Part of a small language model's weights.
Architecture: LayerNorm before each block, learned positions.
MLP neurons of a small language model. Each row is named by its layer, matrix (down: output weights) and neuron, and shows model dimensions 96-223. Each number is 500 + 25 x the weight over its row's rms, rounded and kept within 0 to 999. Numbers have three digits each.
Before each neuron's rows, "fires before" lists the tokens most often just after its 100 highest values on Wikipedia text that the model never trained on.

fires before: "1", "0", "2"
L5.down1011:502509451525454490499518492550507518475496476503510545485497520482491501529527524479463494485502508455494481499503504515506474508490514490484496492475507509542503516513487504454472539527499540443500534452417482481486496499495519506480501511502483448509492504541490500493496494488524524523503528506499520522539505476513476511489509517476532518476498518453507490542469482488509484465512

fires before: "s", "\n"
L4.down644:490486517488545474499482511509481478521529445498533484480463520465475475498498440458530562523517499487499462480484512504530516476463476587527530454537469480470536510514481510494467500455464466491482494488528443490504496500515524553501515470503451479501484501479522492466500497491508485492482482495536500464441476531513530492485510458511509525511469544498504516506497525435478459503488

fires before: "9", "0", "2", "v", " "
L9.down342:505491497506501497497523509511505531481490498541491495477511495543506487536544499511486457538545490485483519448495500458492502476492504504490514489469524488486510458522504468491499498530482485520529572508512510507479487534488488483507555488418463467502489519539493501483525522494470512483455519533501507545520508561506494533475501439484517469482507483470510533501515494524454504483521

fires before: "\n", ")", "s"
L4.down527:527487475502548473505490505480475520471489462501498470500491498472511554542526461511504483519541524505495477541468487517559506461502503499511508478523526537492536550476502472503520477502509497457509506521515491455491514482521521513501497486518503508497494474469525489542543457521480507473482524501516520469509503506479492497450511487518509467513490568536499484525479523457518484495514

fires before: "9", "1", "8", " ", "2", "7"
L8.down517:547503480517538521451522486525489496487502501488523477499472479516489480501427524466528503492488501505497504497536483499546524483550515537475498479474497521553455458475505541506528502512500487518477509483514516468511505527530492559506481456506504513527513534509534478514470499486512537489506497473465521511526555469522526507515513524504477492489524477509491547476530486487491508540513

fires before: "-", "\n", "|", " /"
L4.down263:517510524491475493521465483477516528507471488495514475512536453505498497473499502498511503481523520477493520533463536483499494488483517525511525525482463510478549524500491498482473501483506526534488491479490517498494484535501481472536487467504510459474517507480480469504489475464504482457479510494495458531493467527492546483472480473498520534504497480486496474476514493501510480544488

fires before: "1", "0", "2", "s"
L9.down307:538449497549469510489531486532481533468483513525506511497483504485514494500548493520455528553533531504486520478497468507527462467486511513524522487502486483516485488527508516518460526482512461496507518499472499490462506497496476470545479478500514459469502511489479504502542563479512547540488469489493509537457473504479507522497458493518484481500518470495507525513488500486493518476486

fires before: "2", "1", "9", "0", "5"
L4.down970:508473469501497501516509465519496514523506486522506506487523491481483513507511491504493478501477481447493527538552517479469500517488512508461474500502483476516521486562512481495495522503462518468462493501449527497483499503497533506498509532527502500496456496556468483469483448470505538522495474505501483479530492504499500468496525464457531505535525468454503559491479540553524478465500

fires before: "9", "0", " ", "1", ",", "2"
L6.down568:491498479465539532497498515482512507554474497497456506468512493438511508476481535475518514515488477513513522508501510495541485513509497539517502506468483472523469512506501467493471486526515490480516473479483541504526481460514485508507543523500554492503511481534504516507514480475521529517506461525490498534468489509523490466520476541489487535529511489498499473508483558456502487508526

fires before: "1", "2", "8", "4", "3", "6"
L3.down560:533519479481519525520491516488524525497490476476485520520525481522494498496519466493487466479506521517432499513489421496501494496458519518488463530503515517497531499518518492498498514489509507464525561465544494501513503526440513544505504465495517457515499500501487487474474484478499482497491510486488510485521497502482513484467449489493535486500497522491513497484504509491499504499516

fires before: " ", " the", " March"
L4.down890:482528479497525453495524562503527528460476481522494495472505507501502509489490458522492488493523465471504517517457523503499500538461507477493485482520507512512434475499546507496542506474504514498453504504552505530490476486499509467537524487493498485477500502542469535519483513519472494503500515463533502501501495509511491446527504531476515475475496455484480569526488531460476470529538

fires before: "-", ":", "\n", " /", " a", "="
L3.down119:518543484526523509467452473473493488496506517521495468503504489451523495510497486494571524522498516502489520511476563475498489483484488498528500453477488464516571510484521461462446505459514484512484530493510513485499535502447416564502503489507495490516528515483440481520489528508485460517477498471533533537511487468490548467504483496491545571479503519528518535490483484513484505499513

fires before: " |", "2", "1", "s", "4", "3"
L9.down867:558483485522460522494491519516488500503540551450512501464486493495482479495522517500495506507500545472505474477504502486510534476490534506504498523495514518520519470473502456502477499515469521503497445495476500441529504523490510507491490535504485519547489512507492500515501506484476496466469513539460467472495517477528518538527491492476476499489510488490531533477473521475511525492483

fires before: " ", "\n", " |", "0", " —", " +"
L5.down758:518493477539499501498513487479522533483506542511486503523529514528524532488461513526551500515485520459459526522517462515505532496511511476503483520492487498481450488490527508521488533477544476481468516454567480505461494502508536505485482478492522494491526487519504511520471517489460474530491440500472521505488422497500523445494509494502548514478492464489575499480492513501497476536521

fires before: " ", "1", " |", "0", "2", "3"
L6.down275:477479502489475526510479522491485509541489500548520458462488531485495542461508489503526495483496491518490528499545474521504475461479484485506499540569471508504522528511494494510488486525435507560536480507520470529481545499498476510488499503503521479432520479499494481484517482544500511495512497480489464504544465510500482506444498490478561559547525454463494539486505478522495478534523

fires before: "1", "2"
L9.down753:480504464510537503532513497463507517474513573497489490517509492469489467481449527503428501534502479509477482460461501514531495504486546536519484496493480523484468488508478526501517513518516507524498492482526513501497489477488490549500506518489495478484478495490479514513496507477509473488555521514527510529549521498467475514533491517492499490501517516506534512503500515476507468507508

fires before: "s", "t"
L4.down577:471481503498510468514537498496482533553515494487491487477508510478509525504497491511512504508492525481504468494482523466515510520483495470482547512493483533495518488526456468516512500488463457447517489488492468536517530481468510516519501521521510478512467514460518528514529493491510536473482505528502473506476498533482525492530519484509476496534462543544509516484485521483495479493511

fires before: " |", " place", "):", "Music"
L3.down615:515460492538497479505504479532511504525490504513499484465501495467513515488537528468542476491479505498492466504536450499489480565568497541471550451506499518507519484500531517497547506503490495506493501503465471476486479473489488528490508484512503492531459486483518515491498505534467478508519511554484502491516498537485525474484515437460467492547467544499521489508481524484525511508458

fires before: "\n", " The", " In", " He"
L4.down265:476506495524462503557504498498480472515494505503488466486508505502489543506534514491519459481483484466513494514511507488510506488469510469502488498496515490496500483513487481487506513513501466493488505519466496497522501509483481509497476492523476505505531516488488511521504476516518522459474520496519497523503487515496521552514470482489521489513533504501457515497496494492484497497477

fires before: "\n", " The", " He", " In", " This"
L4.down758:479491496515472498569525498511478479514508499521487482470518525506517551522526503504517477506511500494517483525526498503492489489489496485503481494486507490493507497521493499447497503489496492485490508499491498517519500506488521492481497495505482503517508540508496521515484495497494509448502552497490471493486492506522510548486511525497491496506512525510439486497479471520476486500500

fires before: "\n", "."
L8.down263:512525489490517451479502480471535490501470486505478489527481455502492512537533492546511514508463521479511469544507503527538483493462470487473532489505460513497476465500444486461434539459510482458457478477468539505515485484513506514492485491501532513490527514540516547489455481541505497498513519519499487510475493507474530501489541479515526493501512482501496538512447492484502488505514

fires before: "\n"
L5.down470:481507486514503492543517466463551477482498530528484529478480486503521508555498483466461488486461487497502506492523531492550477473497519505464505458506466512462462462499484482526489515467527520499461479498497556446481475477522515548486518493500539523501553469514546516515484506538478519507535498496471497480546495494477470482505487497528534535512509511497478553483483533506485505537478

fires before: "\n", " a", " an", " the"
L5.down400:526479504490483462515517500526534481503482461490506529523467498485495497511530503469516485517496502525497516494474492524501500495484459450520481464471533545485522534480486518510482484506516485461491497480506501500560490484491507498534505505495477523530526485563486532521456511515471517473493497530540476504515485466537480520497514499521516470505529511523485500471485503529502497485526

fires before: "\n", " ", " −"
L6.down5:476541479508505474520481506514515451505526500545494512512497484474510481483497485506482514475531447552463510489477522512495443460496497514457498532485532505502470497517518457476494485442470492496481489480495548487510477484495489509483490500506489499536531455491496537535523505501490534489483479478464482523520488522469487483541517511533535522520542510527460528508462513472519496528469

fires before: "\n", " |", " (", " is", " and", " ="
L3.down484:494487484482504485528555484471520528506504479524516474508478542495509552469561483483503520549481510501484467516466480504537473484484492503486543486463479496481550488549479501515500541452485469534489495507512485508498528548516504497466507507480481495510505494517543477482511491492512465495464474516475476460487506488521552502454491496494548501490489511533493450477494473494491467489519

fires before: " |", "2", "0", "1", "%", "6"
L4.down509:523506471504502504535448527477466526486497486516525522513547514531537466509526491470507464492498482482457477479485521541437546507460462472475493467513502496529479457508482494500509535488512489511487489502535521533513516478504521484497531469477475450480524478515470534481499500490503458499505470473503504500553489507469499451518459509498504522503539506468498540488516544475513526497489

fires before: " a", " the", "\n", " ", " Team", " an"
L5.down520:486469519491483516501446507490508461491502522495498498495521475499478496465509475490524518507556477500518459540555511505498473527492526450497519473543486499534505538505481518474479487518512491476482518471485528512510453543503471558491511504500487536518470490539495547524514494504538467509523506524500470488570482476499517518520506487503474503535495481477509548474492496501471530495497

fires before: "s", "0", " ", " m", "m"
L9.down726:500507518505511521455481477497474489474488512494508474525503503523503488487476510501518499510500487488442489508460520503474467540504519538472510531466515504510555518489478501458497548486476494510505517457486508450473528517522550523513519510484482511514457495474502455504558538496534526540485458466508503480505464499481497486527527546549503501469521514478468555538546486512485497516523

fires before: "\n", "|", " ", " |"
L6.down995:519512483514500491487480508518512535501524504516501529491536482529524498502479513517534492457477505459480484485491481529543506457508519491508472556484497481511480557532518540481506502448506493504502519472564523470455507551505528499471506468478506543482493486493485539516530495504476497510455489506486489496524525477528500423488511572502537521523532473498523535459528553499495464513473

fires before: "\n", " "
L9.down220:490509469529510472543472537480527480471508530488491503513508492510475527541502467475464479476521462512509489510506507522513479503582543504476500461522513524470507507491502474536525505507515503466496544492453472493474494501526489531517517484468543497483516480488511506528489512550523501490512493495497502492524507537489537495536516517478531464503505522515497513498486474521534497479513

fires before: "s", "t", "re", "ve", "m"
L9.down383:490527497492523525448474492494460472485480479524497493510465503509466523500513496564534482449525518505448469501434507483495486499527456500515518510523520500486520526508500484520502524506499474532483511495535434494517488487510501498540494504451516509483536503547503526473512527515470504531508505481463492497521457525505473518501510516500459440553467517476478518541489495493465491489490

fires before: "°", "6", "1", ")", "9", "2"
L5.down726:464508500500527496550479511488505489481502501522508519518517495537496428467509523477510495470541518502521505476444483469479499496486521508458472502477499546499496506462510505504491499545511546451503501503471519507515474485484508520518502487476516519473541514500501514517511556516500508520526487511494530515477517452549469488484511503491494530538525448510517493453479477501493505556502

fires before: "9", "0", ")", "1", "8", "2"
L4.down54:488487494462496499525498552499537496507477502511486467524549437507503502477492454518466490505495473495506509515499514512506477499487484518511506498535488502494504504523512501493492504512526521491487527504492504529505538464496516535512519487484459465530499528479545478470508469504485496480474471498519561472527563527534487420481537470510497516509516504510530498484489496536513464491490

fires before: "\n", " The", " In", " This", " It", " She"
L5.down706:479511502499495498565531496506496495518495502498498487486505526503496517530511502513537481511513508495507488507507483493490494491495504498498497500490504503495517506511500496484515509499479492502505519474489476496509503506501495512507494495520488494515493497489508517501492488511502496498496541498504498507497488486501502512500516506496495503501501526527468506486502487508488491500491

fires before: "|", "\n", " |"
L8.down888:546537509494486463537508471484499528516488487494524536517511524515520502481516515473507484462476503498467496480487485496530509493489470493477469494531485514520507481499530539554500495491532503512510489504543525495485516482500506496505496498486517543469515474504478475458519506481480491493502481491439530465527522507506491457483469529526508490527529452488509531451528520489504477513545

fires before: "2", "1"
L9.down926:482511513481513526512573517486503482465468521539507515461502467477495482501482544509515505524532536497490472460493502485526510477482471543509538464450516502508493492516477516509533517509477458517513517511502535486507501528443500530522530501530516490470508529510500511528471494451514491516513463523491514532498506502449443513518482450526506496442503489479484520482557477515515507463483

fires before: " |", "4", "0", ")", "6"
L5.down373:487481508499510493580472506506506496538493495478518513523474485516479442479492528475518449463531567521469467505480467514516491482501510505518484541510529530526464490460508506518481508488509467517509492486495486512502519442509488529528526475451529525478512484511521540488499486483459481519480492493498509534470504502533499482500512510485484512491545482508488483500459501474533554518495

fires before: " ", "\n"
L2.down63:477471480513437482507509495509482536465437516471481508524513488478499501527524495528534490483500548473502530509534511503489474475538488450518502513514517516536542522566504499489471522477501472491502487470454491508460433506481549514486465464516539509504477520500535479460473524497477527513470530499514481494466486460483514510521530534522503476491504495542497518473462526479541499462470

fires before: " |", "0", "″", " D", "5", "6"
L6.down925:469509470512446485518505489501469517557489488519517508463487523522481455519481506493564503481508500509493489467496510510474472464522483518484528514458486509515530516540515498504463525520466509509501492533523479518530527437514485511498495543469460461515537485493514522457517459498514487560513481496515500475528523468494470507463463526504527561514523509499481452516461484529539488487479

fires before: " in", " on", " to", " by", ".", " as"
L5.down19:495498512522508504513483515476525483461490475528443499530520528483480496524479494535469519501486531508449492518498457481527481514502516531501471522499539557480482497513464522501468488457544503450504484531482459519534517513492526522504503505526543485522480459505479547477510522508474502481488533501501488501527492501484535499509494548490501479555488470518510501499483509505482477495465

fires before: "|", "1", "0", " |", "4"
L8.down440:470534504515501519527474532514553554520528511497527559489522483472512514438526497513478497501494492480523466516519495504469545471515495480468520491563501493497486493483516549492528504485449513481489496518528478463494501529494511487516515495496480529477492538506508483468494517499495516491497484489510536542532517476473511438448495508446506509507533464488508547409488553498541474469524

fires before: "4", "1", "3", "8", "2", "5"
L8.down466:522506505489498551465496505507543498547480500525471466457491477478464530516515530516496511484512440470514496506525525461470517547445457529485511501483486492524500537509469491489480498526473509494483463468476517473515462523515492498541539539534503518493518521494499468520501567490524486513461491485484493467486527546511521476510493515485510508498510559502506481434491521483488510458455

fires before: "\n", " a", " an", " is"
L4.down873:497502480510531491532506512496512499507502542544517512510503471452539487478513493473505483490494497558459503502531522494492466484495512466504488441520530529494483512445475500499490487527488512514503463482463503493544526511486433533470524483487454509501520507522420497552525472471481478503509492503476471481534476499526509509480486529498499514523548525526468490494498518484478508459551

fires before: " |", "+", ")", "):", " of"
L3.down657:496452486530502508476498441492529500489475521538450514474500513519503545533536470528488485489523537460512495482520537492514491540527553482513512468497463486484494479515508508540477490500475504497479530506481477499488499449472448550483504477521506500472506519500502497504459537522495487518533523532498520451518547515497488506438521445484456521513487522501538499556538511513524487488487

fires before: "\n"
L6.down747:497516495510487454491504491505543511478523534520487502480528467469501487493491495524510533505501481522455526519491521510533462467470549522493508453498507484481472470509514471494466481458497538499445489486494533465478511510490515556476492519490499516527488507488506539515494484501503538488510472494451485492527512497475521462497531491504534532566551508516473513513485521499505513524468

fires before: " |", "0", ",", ";", "3", ":"
L3.down859:485535507462531488490526501484489500472554496508467528430522531534498482474466530508484499506522457498501526477507511469496513509497536464501449489458510490491496541455488507504486535497489519485489447505479502506523500560513513503480466455482539518492488525494488521491491521486545495487494517486501515525505510503560484504466509477481519504551497481490509501470489527507492478489534

fires before: "\n"
L3.down446:500565515552542496510520488493539481508518510526496506504484517485502480501483507517465521469486526465479512477548517491564481493496509515465484485456471509482470508518467525560452551476535489509532493512512512484513494503539534518495455484529508520509504477506468480483533496516509487491510470485518477513533528524522541493486516486473540501481476472527525531537476493491434519512511

fires before: "2", "1", "9", "present", "s", " "
L3.down7:487485500488474503491520496451508499511461480520501510511506448533505487482487491524438523542499494490503462528527493476459518524490519544447456491538496496497510493531533515494521515499491500428503446514476493484462513546496532529505466471491534504515505477535476481494522436486443490492469508488512498521502519512503527500529530504493513543499510462497534544489478475531479501445518

fires before: "\n", ",", " "
L8.down849:514528471520486491489439499502563531498509542518496514493494481488507543560485527493479478474460462484567465519547496508527505456512509504492517472499489507473443506522492476530466521456502535505448520466508523469517485518507522554481552495487528542487522490488519501508492483496524525502500522481511496493517517500488488494521511499443570459539517504502480500468480529493531495504515

fires before: " |", "|", "1", "%", " "
L8.down640:526506475510529510506536479465506508511444518497491522515484491470524512536466537531508521490431500509524477495469492504528523483449477525487475508512509506477520487522545477547516494508457472505519527501505509483467502494533502548482536528525497475518494476522523499494464466480507502538514460503462454495497501510454507459496487524492522525509488474480560493497492509480497462544531

fires before: "9", "0", ",", " |", "3", "2"
L5.down713:480491513496499486443517503505499508471484495507481507474516582479512514504523498509467530465506464474564494498477543494478489498484526476482463508502502494498510523512520500478507500492471524475479483538434526489497506524508519497459481497478502515509481487486492489505479519491490502485501488485502468499473502524545495600475487511492480515520482459481493489514513493540496493540499

fires before: "1", "2", "0"
L6.down298:533469473478512497455518498547479484471493495520502517491483490473514507532533528524470508507493487480521480509510494509500460481491494527487483492526475489522481478518454486455509504500488552500530514448434446461488486469520513526480480475526482516536502474540482490527504491480531500527511498526487500495544537529552482508507530500545534519542472515476530517506478518482506522468554

fires before: "\n", "-", "|", " "
L6.down775:516535519521495455483489470503540506502498527525494503493489496471530505481478505515484513535503492469501506508525538491529510456455492539482483467481516488487488463519522459534484506463488499480480462476486495494489506474487548552487501507489526519519517513509533517493451492483501534491496473489473527482536526517475528510523521487493524494552524504496465498476498528508528493551500

fires before: "0", "1", "7", "9", "8", "2"
L6.down898:463509496529515477533496508530464491509539487478487472461531533474481521547516513494484504502517464498526528501505526478466512480491533514481481471490484483496488502517499509518526473506518519481524458521486473496509481510501488534496520490530477498490540482523463517511485500517499488538501501480493472538477507480474532540497474503524502482500479479502506500503483533531487531521504

fires before: "\n"
L3.down665:479537490562528477509501467498528447517498495553496511479492507467529488476463514524482525496475495498492524498576514462525482511492512533441461501507453486486496494523492512529482533487522472472514500489489538478522490481564527539489454468496522535496539474497472485487504478528509484483513481471530505527539551529486546491475504504462558527491473483496507525520479494491474503534504

fires before: "\n"
L3.down283:460532487504492484503506484472469456526480507551505485484514557492505519506501482518459513480500504474524504522506511483532440512443503512520498505496507482491468493539489464528477498491506522477505463474504499499508496493496516513485435475491492513506514490504496524486479514520490454514476461490479474494487543533552563469490472496469518481473451448492506529463516493518468508539518

fires before: "s", "t", "re", "L"
L4.down92:510487527500556498510520487504493529548509535508522511450473517516487511463497482458486492479489522561507528476534480505529536531529479501492494482540525470475494516514480476472536466479457492482485527492521451471504492513496526502516501485480441503497501487469509508495508516462525479449507519532474517463506505542489501505490474482490511534512498557467487510433507537457507545513549

fires before: "6", "3", "2", "4", "5", "0"
L9.down770:483483458519473514522513541557508457522501472524469504521492487492505534499508544535513516503482489528497488473521509503512503443492559483519505497530477469479527510518520502519505533498520530459523484482459473502489476482499537556495510500535490535520467453532444473505471477508525505491468528519443470548512519512500470482505518508467488508471526503496512504492495481473490521479532

fires before: " |", "°", " ", "6", ")", "1"
L4.down445:502477500555482472540492494493477495475505516513504503547477479506485438501552526476560474481510567511503469464462481510471497528516509528522504549491505493502538468509503477455485511458534459501526504470484494538514456444498480561536527488456466516538525486501475581493510483480445512491505489518470523481466501490523517516519515474518520486520485477491498494493474504495513524501523

fires before: "0", "S", "6", "1", "3", "5"
L6.down573:457523491518539488497468536512472455539509485506476517455465499488497525486452493469487513494472481510508486476496523504507529468493459488524505476525497517500463543490510527536501487540509522480521473507503490480533519513525529463480529530512490504509517475480501478539465556498508490506466481482479507468500482501507475456465487521431537480567495489522500458504513546457523492533499

fires before: "0", "2", "1"
L5.down41:499500522493456531524464513484531542516517486477510519477513475477486512487536443529509469501535553498470498488510480528449530480465525523488505515471496482516475523542500473443492507528507461473488530482537520492508520501487487540497520488532500499484508514548487467506486497479449528521462518512464472522483501476492541450529535536509494497480496516532489510506497479477495461484443

fires before: "\n", " was", " is", ":", "nor"
L5.down825:492498474468507501500514521507547474511499497516522488504495497481533502474500466508484505487539549534500518487504495521505491449489509532467496468521487522463471468487513514515493523436509507537512488484524511501524485498473527537496484462448481491523532488477529472509473545515496462478498480520543493498532519547484506520528509492501547514495509535461539462485455530507506533518519

fires before: "\n", " The", " He", " In", " She", " This"
L3.down995:463500481490508436474536475487514454543464522477510485492479553501502499546503506512513541511517492487549457485511519494551509445456505498509548476491496499478535473530496462495443488464469526513488482478478481477478493454482496554471499490477461537481504508514557489500482519506494479457488471486458485508488488506525556494485518491497535507522477549508482481473498519504499495526477

fires before: "9", "2", "1", "0", " "
L6.down40:500484520479535530524524485474522517472500507519471510504515475473508468495456502491476517493515488496498518532514501527561517529521504505462504492495522489512441467507487492476496496516533515459450523551519466529468521514534536477434495476444505496495489499515510507518494466505450506512486478447503539499499491476531506503494481502546487526511520525517533514491477495471488498487482

fires before: "\n"
L8.down406:497511478511520474542467509499533504501526492501498501487512493517517528523527503471431486456505435500491458514480510517504486469497465526474510477513452550509464467542502486488459468428519492512454525475513534514534502513507514525504496509479456551504532512482527549471487516474496524477487463505468518508511508520484500495527520502500522512525520508510443504495472553469519468545504

fires before: " ", " the", " his"
L8.down515:469477487480479491488517508462524517487487491491454497480502486511521444551508495539507487517462508479500541501515499491503534551480542467481520536519532521499527481509517468505521479465516504444479510531471476556491484490432517474543518485505532540483441465508505531515480497493464509506503527439497470530508490464515529502533511488480501497505441542500482527502478500512486519497512

fires before: "′", "″", "-", "6", "0", "3"
L5.down412:441533519500502503499500494475530498490483500526512507501488518528504524547499522536533544529475472505500508474496466467476482519498477479474547496455512502514485494503527496497552481509496533488493523514483490526464557458490496496497453507515502441510512498501517499481485457464494494453499487446470532470536436503467482502457447555462533488519474455532535507499515510485544494517503

fires before: "\n", " is", " was", " the"
L5.down674:489493460487470518514501478494496487526529453523524520500532477418541531454513482487465494499472536514507473502511503551499524476490490492488534480479487496472510495520472496506477553484507514535539500472518503539548515480523461484530495448493496508449498482552509496461472534473496475508519502478488463474493514517483520482510457496544522491473492511509493460466489533493501496518535

fires before: "7", "8", "4", "0", "3", "1"
L5.down822:472535503531429501494474486531505512467514498513472479490494503506545469479458500499498512478491515539501534552540505488554490496458443478556502516507471515535509534507510449503506542523518509505517504529525494482530536518478480507486468498514533504512535532510514478488462507542520539535499479463468492500468504485517521479504486524478523507482515475498504470468495454537506493530471

fires before: " |", "\n", " on"
L3.down264:545511481538519489503506473488532477501500507511441503509460504481486526495496501485463493493487509518465474527495493492489501546535528492501478492489548515440479517501459492529506494488548499478540504513471494515494515498532521468533500488466494518452529476521499512509537468524485449502493505493510511467512520520514514468490516525451508544504489507516524527525475491550491490512473

fires before: "1", "0", "2"
L5.down221:526490468476492528492509450538480503491472528515476489482498504504485478521504542501500488477494502487522488529493531488479491482484507500474473493513487495538498574509487480459475496529492531461489517514432509478475520510517494516525503502558483508524494461525458483522512506509525528508462545513462520518480531503518472505473540533468568478518502505470497522529479492496520531462516

fires before: "0", "1", "2", "7", "8", "9"
L6.down844:495542460473479536496492505510460480501507472469504539499459472474516461492509503554502496441545477501474534524489511473506508514463474515546454515502475494464508487534504544458486526536550477511484521493504500550514478542463532509479507510468541516456472529500523497489485521529476500533499479485447515496484540488467485486470512523532503555491532457476544490487504487517461536465486

fires before: "2", "0", "1", ":", "3", ";"
L5.down855:460503441458515513509469517523484526486505517480510530508475459503524516532511544520489483515468507469492525509491516489474511482470487514475478538521474516462478522498499472447471495489533505488509475516477450454516533540512557495523523472486513501508507500546447495513509496510508530520494540495410487518488537521509483492500521507555522524502491552490507485515470495476509477475514

fires before: "\n", " The", " In", " was", " She", " He"
L6.down786:494494499511485496555526490515495472514505501503495482491511524517495524535524506486519484493510513495531481520509490499487499488488508493504495507493503503490516494521500485462502512488496486508475517506476489505507504500508512536488499504512489503527502528500500511510480477514483507478500547488502491500471491496510508548493510504501489509524508524513440491503485491512489491502492

fires before: "s", " of", " |", " ==", "==", " and"
L4.down104:489478485466463488512476479498520505501495505519449512490520536486506476508489491501502489495544506486524496480474472531494519529541541509500451493522472563507519469472511492525537473512513492497545503475490498537495464513514518528502526522496497484562524467506508532521482512531445500520485528437513489460518533486517545476477515519501456488512453498493548546515490508489504462502461

fires before: "\n", " the"
L5.down281:456507490532506469514458493433490487504480510517466506485484481497503478522500478533489502481485500468538499531522549489520511509475530503476552469498468515515516476538450498495482497489505508482466484499443503478466505486533507566473498513530495528446489513534521516510512459515501501494504488478483488465544486512510520501529518470517523509511506541529484546492502490491458478501479

fires before: "|", " |", "-", " "
L3.down6:498551498539495490494485523498515515502443513491552481510543478503513501478503504468533488491495492504499530475459514514542500521452504488514494522537438510516489479501488477508495459479564488475465493512511526525472454493496486491541469499529496509450558502499487520504479541484495536490485510484490473515479469515487518471521504540481530520509510498506495509512523500516503509531523

fires before: "2", "1", "0", "9", "7", "8"
L9.down977:496548481475488501429518494480467491464498516530534499494494503495510487476450496486478502511505470489471499501467522522459501484483530505488511501500510479485517494502486535558509522509481482490485507495458450505518470523481491553506524462504529494502518482501482504539557532457517531535473474502503504494513501524468524506529492459477514513429498454535554527503555498492464517472473

fires before: "\n", "|", "-", "=="
L2.down886:499539507505513492517471504460506460487465497531512484544516440525493482487519507475473494531497507472500518469510546473541501483432523515506466531513489509506497496473487457461492530480540473460512484528503509499539496483497464461565453515523476476515544502514471502541474485519524536487495476500536513542498436515513515531523478504529543468468502498462487528521490490479508496490522

fires before: " |", "1", "9", "0", "2", "6"
L6.down988:511530490519525446475451527488463482502473523463506516464498503449491518507518515534437498490494463504505496520465511495482503474461470515521484486504525483475489501531506517504513443495510504482491486484498476469486537512483510477518545481455482513454474508486485510503458540501466498494485509540492495517546584486497523464493498520462512496522506457470549477457485497496533455552509